Weights of a small GPT-style language model, trained from scratch on English Wikipedia: 4180 steps.
MLP neurons of a small language model. Each row is named by its layer, matrix (up: input weights) and neuron, and shows model dimensions 16-111. Each number is 500 + 50 x the weight over its row's rms, rounded and kept within 0 to 999. Numbers have three digits each.
After each neuron's rows, "fires in" lists the words (lower case) most often at its 100 highest values on Wikipedia text that the model never trained on. A number after a token or word is its count.

L2.up688:539567580493528486548476632490555423495541503502529474500574422498565507525488527603559445608539497524444453600572599517427501473454359505635495472498473531562509491456398614507573449481549512503525477505462467555514490562562383423544517502507544476473473528476454448463514387423495555519
fires in: "he" 31, "she" 19, "they" 10, "the" 10, "it" 8, "i" 6

L2.up397:520473551531548488499539495460592457618537490518550512454525474457493547452559514460444489549518466524404548428516604540499529489405353500470511500469452601447479536478520618544512522534573472495550482498515558552566512370542414501511465470531437446535629488493518517494573469425360516454
fires in: "would" 25, "and" 12, "were" 11, "should" 8, "but" 6, "or" 5

L5.up675:550426483525549453568531557507480447546506518548583513585497481416547467520485481584476521489444557496528550574485508522514601549478471483530436562448508406390484460638561584480515526462501562453525477536517501544532514589554436400417430476526511413418573520474538504520557522465579549474
fires in: "the" 53

L2.up702:554473495506468499561504521510520496474492450569583490398523553465479521495536558564631397416546559560521531526528573498388501539528496475567395510538462441528473557512442558549510491424491422472543556502525551470493464562449549479436403463491490455554451515538491509546418486440571448435
fires in: "with" 98

L2.up319:555514464509541448534607410492579418530479503430522423578603481468504516494474549589472474462571516510490522542601546488468405544545473506413499597477564512253536535420459442487560441514510540480537561539525514459540498521524505507515464479506460520493581483518461482474444473537470530592
fires in: "and" 38, "or" 6, "won" 6, "nominated" 5

L5.up218:446499553526538484513467570496475536494529577514470539498602487586507504517482538463430487426501551436483404479461545491511581464519553496509507509448430445568454522517481535451617486401532625506530553509518457560527498525425450529574543536525349524427462519471521576422534560578498424519
fires in: "for" 20, "to" 16, "after" 14, "10" 4, "he" 4, "of" 4

L5.up573:485533418458506459519481501590441534491517498526472462565470568505466508353470522483490544528487458562502536406456424482543479432449446597496522475577521494411470532426492568412488463455494611571523463472597437515424531457479470465509477485517500513494497512571571424534531459536531511509
fires in: "as" 35, "was" 29, "named" 5, "in" 4

L5.up126:432473513463517534482469541481515508425505508372498507517518499514564530492435505550390545582534474511481464554507414524418451488531569498468427435458514533396522530515430589517493471552470486480404342518523426567485493586471501464535492468400483481464465417486522435453503435454508423423
fires in: "at" 22, "on" 12, "in" 10, "around" 9, "up" 9

L2.up396:469475459400629550431488472472535536541544500513473429520342521513576427576469421457539538557395509448463492425545495529461503548470529495533538463560496455480488522529552464561532545447492525506491550457510588451479576486519500479469447514482448409426516477602526510419488519485462530532
fires in: "york" 39, "film" 7, "fashion" 5, "stage" 5, "dance" 5

L2.up679:480553460525579511533505520479417463613445534537533459525561442468644482526441479471530455508545575434408479557458496488514494427454509372481434511475404493463516545497423470487515539435504522541511474542571566612558481471422427478568461539426507539556451552593515502500462474490405415463
fires in: "also" 28, "not" 17, "later" 13, "never" 4, "again" 4

L2.up615:517521529421570473516603492593490583502458537499408504436389546575454461529444520515569491546477540521587491548552501493457482521474469481498485557484469454475474535468540542492483483593482493583531463532462480447514408517564460492542544509415519491500407540494471564530518608479440409509
fires in: "in" 36, "the" 20, "of" 5, "la" 5

L2.up322:490449566448453463508468558562492524524472473461485513552540506446539483518544537485502614485566472476506537479447434479368474485469554486550494510450550464448466469468453435540432475523494475495585499507536565506496477451465594521441445565544441477583510545494543469487512436553467510515
fires in: "of" 39, "at" 8, "ranked" 6, "website" 6, "gave" 4

L2.up361:451463477520522551461511481468416550455599354519472565458514493474611517563491492537445451545469471471556546577573495577490525502469568513442550465505544499496431516524439571576465432591451514535521423513537513511502534519510378533518556474456435468513477578490459515486538528474475467486
fires in: "of" 84, "revealed" 4

L2.up63:461455531545503464525534467494553597503592518565507448570456583472498602551438536503425550526537426463494464528551481582380518447468556476460501561449519537490429471425447623480458497528493535535463462500462420497417529420442531511479439525505418418510489517534392530442437475483506432517
fires in: "of" 85, "de" 12

L2.up343:519541512552480583552492580498555409441511495483483401450456427499415571575490486525557541395477450506439502482528595507541520418476529516533503500541550521484526511473474647508434457482544432549397536520549532560443413524517496451517424541504454458519451647427452538463446466483564284510
fires in: "with" 76, "s" 6

L5.up672:452517490501432454492471441505462440505503469550385454510537518501545521491550458480497417511425458474519536482497459542546541556484498506481466553465464464475451534477525518411457505566502484596600464467451485639510486527446532451577472492513502584366501511542498427530337503597508470525
fires in: "the" 37, "but" 14, "however" 13, "until" 8, "and" 8, "after" 6

L5.up465:520577525482542507583478566413513511520469457520450439598534522495572483525522536493571478566611580467464526473509560450488505452485571494423417523505511529570384568554514542395525493427393566539494452470472573502483524458571520487569458504597519597479507400502569385593458457542485398474
fires in: "they" 24, "and" 10, "then" 8, "later" 8

L2.up580:451474529406461511527523475522421547518464488485515501510471519502481532457513376467397460498548594421484496473500463469459552463417416590471379432512432497486482534472535506540518406550512498565528470529529551550514480473477493498547459493498496551459453557444552537596512545506468452491
fires in: "that" 38, "was" 20, "since" 5, "until" 4

L2.up15:600524545482442491568431500492472455503432414506585472442489468433545547480522519621552488558524555382507529495502449515512503484465541516583439500452423496536479470444490613472498523487562473582542553471538456565553493523510378500544559465500500520457520435462561394534527476485450410568
fires in: "that" 58, "also" 19, "which" 10

L2.up155:587666548509508537560632453599507488477442561573463477433508518493424557504543524517558541478524459478469542473554538453527487566478470493494559459416569596364494525465523602540521530470539486580513465522527473534493441466488495601505452526473625407447530534412556390495538524569531467504
fires in: "in" 63, "to" 4

L5.up379:435516501540531585679573585544536481444479479468523525503486432471483469527516502596501510502587604415507486447465463521439513459504535493467498444472555539512498497456428577429575490413437442433490488488576462534521386607521393544486396531522460634592508505454492578505442460527472435511
fires in: "west" 25, "led" 9, "south" 7, "followed" 5, "east" 4

L5.up484:476514486544537515431575497516495491486429527488457581517476516534487426592547476450461457565669560402482479385487503529530492518515415474482526470501643564477438540538490480347545591546490474498507495491530574453458416561457522458465430515507473556482462530444482542506455501429447380465
fires in: "the" 54, "s" 8, "this" 7, "latter" 4

L5.up526:560429490577507477512608466482527436562569567480570512442450536511522486588552528445588450486449477541397509378555529497396544422460552475524489491446562501516527434489476569455517525522448576441526546446526528489506554507518535576481523543445498500448569491551572483494446529570546497507
fires in: "more" 54, "less" 7, "rather" 5, "fewer" 4, "most" 4

L2.up333:469487529504544546408501492513446431496523463481462507507411423639446521492503491497485490406432632487556468553464579583533433460501563440505396483471543468512503463478453495467515532486473454471439527693462521500432459529528474459477433499580466471469507486459505623533438412493510530475
fires in: "for" 56, "through" 6, "upon" 5

L2.up730:519566470442533527509504505520492458493452486465489578530468560597613402547371517529457531487522503515460474532418574477504461512443484514442529519535438460532470569474470451583535340507504543586475456505534436486440462448395458528460459467548486533473437594477477506469482426465437477472
fires in: "in" 56, "player" 11, "album" 5

L2.up447:552492412464514589604499497533407538447592568520647517513453469422636576395406498565478560526510459507400437493479476453478542442457487480534488497458518545487538516492572518502538505483491496537594606451565430545512451396483478541501466506495447511572579478515414522483528458501555483493
fires in: "were" 43, "are" 20, "also" 15, "was" 6

L5.up499:548527546396433490433427468495532433430502485570582485511526436439607430566448493521531504525475578558505499500541470511484483535460514453488537566465564501489456508431500471501519457482420527561590496493476480435496501461573476545467483495492491402527538479468482501594427507491509568493
fires in: "was" 84, "is" 15

L5.up71:507556491446664571438392612454538517482558526519547532461534446585514499553521483495558445538478492443449581453490564400508537569459530461446473529465420565504513492440492571427509490454469499448554593456584496415519424473445421447428562520501521536404488538497547563522517556617479515520
fires in: "to" 39, "is" 10, "was" 9, "in" 7, "of" 6, "s" 4

L5.up184:424477490477514452557477564459421567494538615520509567451479521564515611539495495529511461529566503402414486510499440529483493530527471528465560394472581613547465553456596544515564495495474555517480453417523507551503490518493499542520497555495533486443513418543603419495515485542517497484
fires in: "him" 26, "her" 11, "them" 8, "you" 6, "himself" 5

L5.up490:568502539576503484484543511527451435509450479486578543434514511470477603481554454607581468571604382453501480551416531498469576502515511641576475512448495498501496455531548557504436450493482511566540459526487484513462553526485446505457538486559521532416471531491439480514496480494368524586
fires in: "the" 96

L2.up478:487524542439495551510550409542561552504472564497418505510609505585618439556490564467453458485484505464503547492528501598475426483563386546464557552392457495388459467506474539520534476478420585356394492498485507536379536561504479419544415426458562474568467468472454511544528442482400566613
fires in: "and" 79, "of" 11, "or" 5

L2.up746:410479492453497504467518459614450482571578504526575530502499455481471484579471534476474509431555454526559475604496493565501472467508505523615476453457515517562394579456587439519449512568534460461484528512519491485499459519475461481479411522543524454554462554476461415433469386459548523498
fires in: "of" 29, "up" 7, "aspect" 7, "above" 5, "below" 5

L2.up540:553610568481458447513480558510484568582498433519533425434488542484590623489551375508496444570539548454471494490452444525442409531455482539526380501447452521542587511528518598502435524572580451550527538539485431477523548622439425478498484493582518608494510427443478494462509479557540444547
fires in: "the" 26, "he" 11, "a" 11, "she" 5

L2.up168:507560410520659508476405421479522589513494499521481566492541549500451468607450421539493575442491610414443440473433508554475426512401541513527442501496485478505591452418590486351461529437476536516429478444495523418565469457461486469562466518520478447512510495492491451485423420532513458556
fires in: "home" 27, "record" 12, "live" 12, "well" 11, "house" 7

L2.up576:529450547500522426489547528459484505465611548523495416462319503462436432558371474508437535576489453527501551521447500566540487530459369433530495570565499533476510543578447532491469541473517530503432473349506481503538441442425492647438458541449444528508575584504530451525492517526450434520
fires in: "no" 62, "e" 11, "more" 4

L2.up648:518434502483588520456489449465541464461451494430499479444432552436508536536511437478542533462465497525455469491499560401477508452464553467534486494529498429457588383516401551365547530464451526468499495540515522543573500541469481483552459579462510455483493479515511497429579495454474514516
fires in: "a" 20, "much" 12, "very" 10, "an" 8, "more" 6

L2.up368:491515490500529467406508448425477510569584556477544494536552525478522503569494501423506452429516518416444475394435534569618477584461621517423436482457473498556494483533468553415578471575565614534581450470561489468412532475571455497552484539473504605546546446499511571612508499512452455531
fires in: "and" 81, "were" 7, "among" 5

L5.up356:526492568477556558447498492567470426427430434506507508414476587452505592573504492491480484515606506454471502434572502512472519535533455450585502438455467486560485553466488592452465442482589510455488526536456458527587453488574435438493525552536524529458574423510526538466510535530524586491
fires in: "one" 46, "two" 10, "east" 6, "north" 5, "south" 5, "three" 4

L2.up650:410409494587534390475524526501606572481581535451532356478494550418521468592428488500529527504449547464547527550555447470461530425448572495517444508512552533466594527623490539529530509475502498421556464499493528475606511475513434487589430438418374532499477441517438472480472404592499578563
fires in: "to" 39, "his" 10, "became" 6, "gained" 5, "entered" 5, "into" 4

L5.up116:462559503595447396511527522542455526527575582535500442478520516481572461524463502485462560451515534435542512465537464486473509459492432506470520476586503498514550561506489500505518453522507457524507536416477525531600609456518560467417530463517521672540453470559586487489485462549481520402
fires in: "to" 18, "became" 18, "becoming" 6, "renamed" 6, "its" 5

L2.up121:487530489504461490488520634517488544471601570466454482592543533437525508521474538459485484406422515516466547502490466501539525527440492579461487546457548576566485495547512632473594506535483499507528498369481532504429461456437528519510459559456577447497471418545606527553506579405466475596
fires in: "more" 26, "into" 20, "being" 7

L2.up317:562516454552462497531515607510498498436499494552505560443469444475512461492547491546566497346526489550601576499530510566451478441460535535495516498462511513541554434583467469411455496515499434477527524428477594529486515512432512495628425519480534462530535490444494506559480564395544481516
fires in: "with" 28, "as" 22, "due" 13, "res" 4

L2.up337:469488350424430497494510510437545477626527576484469544445472444547607422459491419416494552412615480453573446516532509501398402513462604553526395484472538557540507501470623480597543547515505494468449470393462531502502489514505562465468561479552534530537509479541491545518534490626538496407
fires in: "well" 42, "to" 9, "only" 7, "binomial" 5

L2.up128:566483519564452466582477540515450484521358543436579505486515514508624466488617414594549512539459498478520473416520546518469564495443562553498427523472567475489481534605517514585465531613625422510566560575480599464457476497521509481486499516483513523450471545495500458524466564473495445516
fires in: "the" 89

L2.up685:545466502420558461517498503470466501507503491568446511528448524557541508581515575516528497451584558489525494441463545549565505527444547512462499400571517485509453539460512515516484571490525500471462484570504491494488508517544575468431540547375514569367480510561507511546578481472536546481
fires in: "or" 32, "from" 12, "player" 9, "than" 6

L2.up532:509650472516513478525544440472526530483463455524516541459425503520462488581470458494527654486549437512474464504570503558571463582355558450464466524468504498478510492559546569546420417460548539465484537377509495403542461467472576514514366525491426390597520569577500550438513487521511459510
fires in: "school" 27, "college" 14, "of" 12, "institute" 11, "university" 7, "academy" 4

L2.up114:473517541568435429397472426508586467491555440424447507420472466497556547594449438471516484437516505447517470475544592460454475542492524504492505460533459515495499483475484449498442448567501604400480511406496491544532481486506548508615391470463462508545532445589509490456577545526451342427
fires in: "well" 41, "more" 36

L5.up147:451511528485475506472475518488478501433499536528444413535462465481491473471509469564556571406503427533570498503593467506520480497480514506451456544455577506391477482477510518386529442458535514555497575626618543429501533474502579530454354515558568452526459572469523423504551451565488509526
fires in: "s" 46, "in" 14, "take" 8, "took" 6, "won" 5

L2.up172:517497499594505452494458481553552491512589526552479488407448489491470493496472547645476647464572437483359578554487477625507496521527474485478474544481536489479482497542449533516447416534552540517486490529594476506534477487485416535476494542588541495535435460519496438480421454460428548485
fires in: "her" 59, "she" 35

L2.up67:493625573535514460499488513527492515592508466607489451533480589570436433509545494536503501506499429554484583557517534508500565469460488487522608446449493582503441516419541513498464462531567551375495598506456489454461421529464511567582555511407510552495656523545556604459517594517519530533
fires in: "title" 15, "name" 10, "date" 9, "contract" 6, "place" 6, "honor" 5

L5.up118:498493519516540527553471555482450535518456404556569396520384492516560612528476493448453482524425542430431391484401560514526498457549566491480476488459509528494471473527492481533597527518492492510526441505456587561552424482429487463551465478486482452520530525563558398487442459486466508469
fires in: "a" 29, "is" 15, "are" 6, "be" 5, "one" 4

L5.up286:475454572460467464565553502442487529465501487521499466585499498469510435553580521480469474407644631433497426487482532502496442497440518482599497477515546543449458494463520443481502535392506554515503558486334460506424515492525499519543566522470483552477522400500524509583516417500409475519
fires in: "and" 96

L5.up410:440496475482527470562536488445393498584450488498461449476514487538554560566578524524500574591496518342435528438555493412458375506460516483519517550506455542472503525408515403548496491478565571541530398498500518511512537491551460454468500481542537522462462469542469441501428465567497394497
fires in: "to" 37, "and" 24, "help" 9, "helped" 7, "also" 6, "then" 5

L2.up276:511457387510494580588511531463527578495538491526484505483484477512584447576564504532507475470540546492501518476480564561424441477554528570462489532557488481493529545624427477529596598456459464516438446450481481479431441473458400515485538502493519471490514495516512524478573541444539519548
fires in: "and" 77

L2.up656:510673467416464451599512468554511432575555437468442491461542462471486571528542573493530552505476556459535502448576521493410569494458441427560506524500448506638537519437470544575491496468485464541620534526477442564503533588528431466498454561530504557515498472480455518538437504437463500551
fires in: "of" 66, "in" 22

L5.up754:516489537566498566494508537610372455565395475483498551516522436551552448561421475542450470548545531514525474482599483572526404551475423512479439516483499469432495505430476497375463515516507518499539485408502505509466456525475626426564406532524533574446480457511541490579505405495384460611
fires in: "the" 100